python train.py --n_layer=9 --d_model=512 --n_head=4 --n_kv_head=4 --head_dim=128 --d_mlp=2048 --vocab_size=40680 --activation="geglu" --norm="rmsnorm" --norm_place="pre" --norm_eps=1e-05 --positions="rope" --rope_base=10000.0 --rope_fraction=1.0 --qk_norm=false --attn_scale=0.0884 --bias="all" --tie_embeddings=true --parallel_block=false --init="uniform" --init_std_qkv=0.0171 --init_std_o=0.0 --init_std_up=0.0171 --init_std_down=0.0 --optimizer="muon" --lr=0.0105 --lr_mult_down=2.0 --beta1=0.93 --lr_head=0.00543 --grad_clip=2.0 --warmup_steps=200 --schedule="wsd" --decay_fraction=0.81 --decay_shape="linear" --final_lr_fraction=0.02 --batch_tokens=131072 --seq_len=512 --doc_mask=true --train_tokens=1043000000 --steps=7958 --dataset="wikipedia_en"
MLP neurons of a small language model. Each row is named by its layer, matrix (gate and up: input weights; down: output weights) and neuron, and shows model dimensions 192-447. Each number is 500 + 40 x the weight over its row's rms, rounded and kept within 0 to 999. Numbers have three digits each. A neuron's up and down rows have the sign that makes its largest values positive.
After each neuron's rows, "fires in" lists the words (lower case) most often at its 100 highest values on Wikipedia text that the model never trained on. A number after a token or word is its count.

L5.gate1398:522479494437463409582498518477485570481535558576563489464506475514528506483513498511553475500550513448472478511465497499472563545521580492469486456536513620442436448497473490433551508546557524577449476475560432503604573482486495492542497485505548536575502394475527511480476523542540520497554526449492500560570528503536542499507543519423508529447455457460499507492492489551492417519483544512535408511495542459447515461462491550538539459514534454454488497501502520441474529515538522509475513507579438449463463478503508443494471427545506467528528494516489494501533572449567490477467551544481513511459474544487494569452519545546569518427533571502538502492416525488511542494509503513488469524540501470470569510537528495458518524554518498502466437525422455536412490482425538
L5.up1398:498461522507516505503437478479473495434539478525508479520579527484553455480529532567570536552436521442495559489455452442535472486472586539485580463537449450519525506485541516470470523470451413473513537480499501491432497433536462558507431487494464466504536457537457510497497509477538513498569537548459449458495510575488515530542547514519483479484480448535542429468456493529485503467461481495536533515467531489513536532523593485481455554534465506421541509515500464467483480486476535496490599508515406454540515496483573455436527440554548491494588485505532483443528461488575482419448581470426452489497552457507591548462513476529569486497486535573512540452481526544519465545484501492544435494490495546506467547517496537499490581430447458511425505554556470542446488452462510
L5.down1398:478539405561381513556472504461520518521493502469485462479507551470504520505517532492460491486467511542487509509487495442491535470528522473483438527438534493526501499513475548461437444508514532404501516467417501514475461507525432456516455432501475493500462478456462506480364431553463456479433530484469473515512504547577493526529529468487468500451439452484482579493524508436502540472445507427546467528578461482494448500503508455538560495489470487552475519444469415504497519490513447533516486452470536519523476529534539474518476509427470469551496453511504528614535548515472528406458443473496523504581439507501447487534506550455522491504487530423513546536512456524465487470530498537473468464504430519458518457458470440495538484566511465425538503453478478433508498487529436
fires in: "to" 41, "of" 12, "sold" 5, "companies" 4, "purchased" 4, "be" 4

L5.gate721:538525496459460537487470497431534485516468489512454546498554481462520471471513509564444543466461529490470547530546529491455475548442493485513572419516499461473435458533471453560514411484544441483532513479477514568498586521448518509438524487516556545529569475497508456546494491463484575409522540463559440487595451449508459502522519560492505473511460518426507447462522457473492509416504440544479538511528562519499523441451449558452508486473555471524549492517534530534575530489571454521483527520501496503510452552499560512564452422474545459521451450471500509472469489477526459486453515551523461503553533542551498489502503478395450503589529466467481466537452513523502499506477440476458467483498501466492518527542618587459560449546503522462488479542600551432493502416533519
L5.up721:515433413458443492539448520442546490556505425541510528541504517557454570539490517608534545596522499483491493552523503525452580471552604526479524393463416497397547494511494485470495473485464531451453459548581507529509488419556571471546525475464508508454483547513524438445473454473456543466469533580548523458460513484508499522461515451512561516496487538604515498523483496632557518487500479501522509545496529423421601505484471502555465526495500513511551486492529523522413503482528559517556560486518477429488496489487483549536585578566498534484535441523543467443565497542547521498487485516522455474483487481499521500493525528520496478582461502480419462519502483530517486557493544447515447476550507537435437523488449505519464445476438472489448493455585488532506476491521494
L5.down721:532569437463480466502483462547513473508428496491554529525533418520468453478532540494498513475483488474458522531531530496552512500529509517471504517515521508486513478483508467535492474446520512527529480499599543523572466474539562497498498456449504501496511453581463523477364529427499470472488529516477602539438472515483435554444574482531464564468536557505551525507514541528530502453492531561499525533487498468491519458472494467546455479458536479440540542534403481530453442561494543551473499519448531483452475546497481479524450487511487575532553467477510540487520515508542467411522501592483475478506402586472442486519546524458492488494513468494584492489438489499538432482540444518482467546488512531489535551511561489498517505436576508502485479477483540517474509542540505
fires in: "of" 23, "to" 17, "in" 11, "de" 6, "across" 5, "throughout" 5

L2.gate903:555531499467482545489478479512561485523425467454455503487453550517456476497481496422562459538455501499511467491497477499481516458468511478499464522519512518503527509432528500450530561465504389419484489521457441440481521508451508498469480483460486528503533531481470501533539545532570467536542520511450550536531481471541508512464570532451450480487507464519565532545485514517523523483449468447511582548481521476559533499523504505596444540551520488558516490448429536505510524470554559535479486536532524471519470551553596481543454437459451500454526526530547529502444441536554596458455500554522435486571492463472595461499482489481462438548508505516452424452483439504469437470478471539479575498443439507613496494513494504493538512492480527490529436521540520470522587488528534
L2.up903:596528472460483498501431461457538489554445515429484426541440501503503498516457527469489535415540505579485471478461444539484533483461570527523441530604441501512505476491507588510502428459485506505548492542605508484443477559491534505470469547465481569457462538549483460500520518448526523523494439503515579554528538508463496552484523527525461446437523427469584468507536527538536513564534426504464468538487474448522564461507520518528441521590494487524527550526451531534475462359530474525522507545486454496475500515475532467452501543413519528488509591510473537532478534529504550507462484516538502503442499544461506488497527509557507430493520426535536448548487461508490539505488497427457481493552481464458481493438520536443494513525531577567485555537550473553549512432466493
L2.down903:572442485463512492505529503496510514582462466577457473529487523546459463552474590478483520483488471467523567448481529471428477481482504436521491458544557459443453482475529469444471589452530462424428481501445470472461552576455479522512503554542556480567557438503484484507445519527466523492505544473479527514530475505565576496526465470480536473518531521483554460528489478499528478444430527473485568550485467525576519486481433478500488541494540509549440564434408483457516425518523533555536500551569494474567535487557536516521433420492506499477449450467493519546480450455548561466432479548480512504522476503503509460506490438530527496489527545523492464393524470509466487457442487434526522547456454556521460510493491508457483481446477441505500493435495492523557537599441475
fires in: "to" 74, "can" 16, "could" 7

L5.gate984:512435480440506433522489537502479508526505540535502524515525527556478496491532472448517498478545566499489449556519531491490479492471522547613499459483496495501493502514394438502501523453484559568409493605467530462537506525499558489513551512518530511435561480494544512548434443444485600564435504494535523419520533499517498481478563547550441470424448545496536487515518444510522424470498460533461444470548515481533458511469499460524514516548504546491539501470480553453566447468521464524455495493494455468536474465483448498535509523485444466513556598535475559605527489484460525433543473477487494474536500425444574490524526528483505501480517460492525529533469489520446446478543518531522459607540483579578529563494437511452542544428500568488572464447486471541520501433477527
L5.up984:568497509495502460476482544469487451537500562494508432461511514498497493556519462458523546470567529557511569410478567488445457517478530482547516479496522534491463531533552439448488461422513552495456522533465504505509480566414529492514554509467370586535536508588515545572465482429517567522489486543501503419499438531516495479491477530491484440439479508488515521542491505526533477442494404532447498526495460526574442469467515451553462550553534449554488479498536496516501527483461488512492499483490480425465535472591493493518535534438480477468541454500458477517438548514521512519468489504558450452407537545486493467545473541513505468519496412505529422509511468523514473507508568489530527568440543519460486510508500565490560590466493588443526466462474448530524517434491496
L5.down984:591471483506499492631520512560511448420453511517477518482485556518525477547471523508572575496429558468451443523496489515542523523524468456515555457472484435529538484519454490532511485461421554518487393477466535455486443554516554481551449517535521481398508447527527457479342468494494491484479486514539543486520539554557520478552515603560481494472464479478470477507425600429529489542496538490490448550447416469558544534434452474524580453452526547474453514499449463482496494436528511537483511479461563446510511574526487450465512441507516464514448465490465505528467442537496473495490501466458493535503467495557572463443478522495506450464486521497500529510544480542489503496509549497565511552561476600521490510485486459522498499464539452510476427437506512477528459453457474
fires in: "to" 26, "of" 12, "by" 7, "for" 6, "despite" 5

L5.gate1011:516578485467503461530434481482488462464509495496568538569512496443528484409462482462452554471529467496473439449480538495516469552464447514556530520525436443540483462409497543473481504500485495546527467551512508438543492537466464469424471488539545541490521525476502464430490437451499555514462518501438439450528540475490484475430507492508510528487510486525463547492519509438520455463443445553509521512511463501469429485501565411456512489527517463481489513536547551543501417520515477513469511474493461525531473455478441519516537540454501500539613497562476443466495505603496493524483513435548463502567559507565513558507486476370475494519523466495455445570544503606534568467461498493515572508477556534505540507564500492447477471504568484508467499484441494445433470444592578
L5.up1011:531466523509531511470486491471531396501506520527536501540513442466440490573540511503531479461472513476493540424523478555446459515489436550523537542490498542415503487454516602502528503491443536438510558497523523362492522476487529466525493537561404488496522471532481467503467486470447517481489518507467543482455551489455518551471483467450486512533476400479420473545537554507583524489524502544495515503507477558483440470463584467532444492544549485553508471548450577497472473537423514499465487544447474561515543496477456498501470528456539467516565493457501456493462443521593520449535530557555457471503481483539501503449555468486429526532531406501516474504476447535468478511446571422546534500562584462547484579584472448415515524538519472445455432473473473503469494546459552
L5.down1011:541490515468508446630501549497514520438498505493458505400508489499472487470515514450455472461528507556536472500537513432441523540470568470487511520455512553492490447523533545459500527543463456550451539507487524468498521548485501487481536579475451511450560535490497516484477453538517533445486485495410484484515497466560519514507468524477546498495494470527509511462490519534441446408470508554497513449548439502442432319527506494474456526464492474445446500435499475484491472480501463476490496528514507510478517479510544471544484479489508466489542502476525532508501507512464476532456461567470542546517534450478476464493533506488535446444488445478547489448473532521550547515491495508554536520486474573552518487494495491539486528484497438498487531503418457512551484542460418
fires in: "of" 30, "a" 12, "an" 6, "to" 6

L2.gate10:546443540501449460458504493468483441489414466433477497529549535562491448532476466468407515422533428575515432472472511569528490516447538522553467512489516482520611563572537492515550529493503460464470518529470475477531561467461516465523562512554471495463526520527504502492612536540584441544432575573466522521534472470499492434497554564491448460461463570498486474494492591482478484444464453495514505538579533433511535490472493537471421491469502490556439487551521518577515486533512485460412594545489569420531514461521524450501476460493553527468485439487472511447491498464501491505481515483492512506457521510498526512469470510490463502479506489450474477416489465496502471441480491469528452481534448519546441435542504545549469542508436518462475452475555538486504461510566489
L2.up10:580505559517463471482507505521455516519472513519528548497536493488546556528509481539426582447536471472469505468502510505518459499501579475487519534474487602464477546483430557537513486534542514429581489492522575506469481489572525529551498482472556433464548526463545528462415481421464514503497506459483451465510512530515498506543452563471493414512527505467554537510528582536526511424476497538527512515527436526495546573575448534539400497549486550540493470523520441525458526541637493496515391538564419498550487493528489567529493475474486476461438548490504516591441466517474506493524499554492577510536458497530485467477476497488516562518469518553511505505539477552500482523533502462515521581449467490479550494442508586536515595532508488531523549471533542480477537540467440
L2.down10:507456544552540472470525481498503463443476522448506541490531528514438570525502444509458404538438476507532497590539539452564451530509541545450518441485555435464500504538487512464527497549532543583469516521508529550560518512541515502468579544536534421526521482496475482464490497500563491524539593533527515468553488522495473508535496533561503471466403526546498495491484534533517525513414519424548490528530577459527538483536533504535519510490495467529507512554551532549472606434500418478469590536514541481530488565475507518574536500526481567514479440521421512491502506458510494471487564465521500452431562462500484483514532507468524565487486448466522477524462461438455453498504509489452545402474451472576444475420480469509460473537524511501578506495474583482458425489514524
fires in: "from" 19, "after" 11, "to" 10, "than" 9, "of" 8, "behind" 5

L5.gate13:489494483428496526538443469509425455461514546430435444459605482483458524565532489484551505589415467545489515498429505436460601490489519503486557467522592524477507505519514542558514500530509444535531455529537440438486487491551462466487503563516494568543488443501477520488450477492477483484438478515408444497452522525458542489568467544515515487557458497453528487488479521544467530418490509499534439487509489552487534493508482499468534542540440496492482561485498453480435435443523516478459504477521489488457405525458470511482496528542505526492473554418483406432507494485493535560511543446517494515557525584487492542502511468487459563458460575431475481569554489516467449560479472502562519572457460502578446487570504454539517458443506400493470468451611440493478495506519494
L5.up13:469485516517540478528459529528485465473435485473462482559623521490507514501537474450572467513411470591500496476536489424477617480522522491412512503512524544433466513535525580457433455539477490476518473449510491398452482514469466481517565576476522520562495463486487396501470607366516427467468445454497503492471475498478465471550434521414500470536435433437465519460476564499488537442580512591495487534480449561547517481439535546539546514513486484488482500488491516489483500532562545497455521453566518489424549498413467469453438523548519497542529534447492463464566546470504576542467467465464473566476447596509474523509504546464515515467408508493522495558570549508478521502475503490554457507463495457608466525565467435512477551433439486491437535524541495496504543478486520
L5.down13:484461509484517601461449480500515543520565535500571554457520544507487477484560490484403544492577577446527483526475522543496450511487446490515545456441442497619519468487478414454588491461575523496502495517493498536512507447460522552537425504458464448446497519483501484499429436595528548554509474520567530454518557554470551527485536512589526499481562542492560480515549450448486539552438494486512525472536472463546544510514474492469474448483467567547509556497551549527553523481484497466574509512445497515492470495524551520537536468507445506481505490499491528486448507493455478469514458503502537504481541455448518466483411470477547495523571493532502452431535510487469534480525534476471492481500499504426514464388542564523473471557529526472535503457438469474472432522547483
fires in: "and" 55, "of" 7, "to" 4

L2.gate1503:405538579475541545464503473501493524483424521526524479515533463503453446491494513456507539605411536541504548536493509508450526493471444508452460438440516536505517582516492549466530525443503428514516547534553517519485510504574546504444415509494476485523533460561447471481479516404452559561497513489529524485440463474437452486502515425388524548539494537491441531468486466503482454536497428445463544432503513518491500451493537469543493500563476483453504553437488494508508512518468538546532492479528583456525509505468433492481500471409431551448484533465515455489441495486534486470511542496505456542440480469510481486535506434530554492503445485478503446514483499455456507471507500496443497425528519516491496537433493498513500547468495513579513467462569475554512467467492464
L2.up1503:549509501456466563524457482480490599495484501520548466572552497429456494505528501560461520499512519586545439558440489523457514513555495537549534540409511494448559510602423536496524431491536492517473541489456466539477505529498521496469519484492484485491414520480447469475378471486535486508475478460533491520451454526552425519510541470513483524523528435556534512471502519483495504506531482480503478477531442452508523441457484436478489481538518485545486392456530569526517472468500466577578477535523509553482404530510464517482508527489491509500488581448465474590505517510498550502447498469429510494486522469508530521471560449507483446454481485501587454414569546529530567459395547482522444472521489476503485506492566500489533534480408441487546417530517548511503436498465508
L2.down1503:508467479551484486499563513560532409542495503513432545473485513554504568479466502452466489418603524502528551406568542431508512481524518436522449518616492469510489490440466448470441559516546468493550475468573444532471461554501462526474506491494535466485486482491584515531499477502565507443548539520491513467485493508428556460535522485417543515536552468452518509490491467525474508497505544531505502536534519486474450536494470597576544376406454539417507486484552479461505481564521399470438524558463528513496544503502539495501477499560498493518518417502543496478416466512443529430500495561495512447528494505542576477518445551503432551410475540529472518495507455504531477543493492499494480579465519512501541448474510555480501498535485477577436559432467454437495505533542517
fires in: "to" 56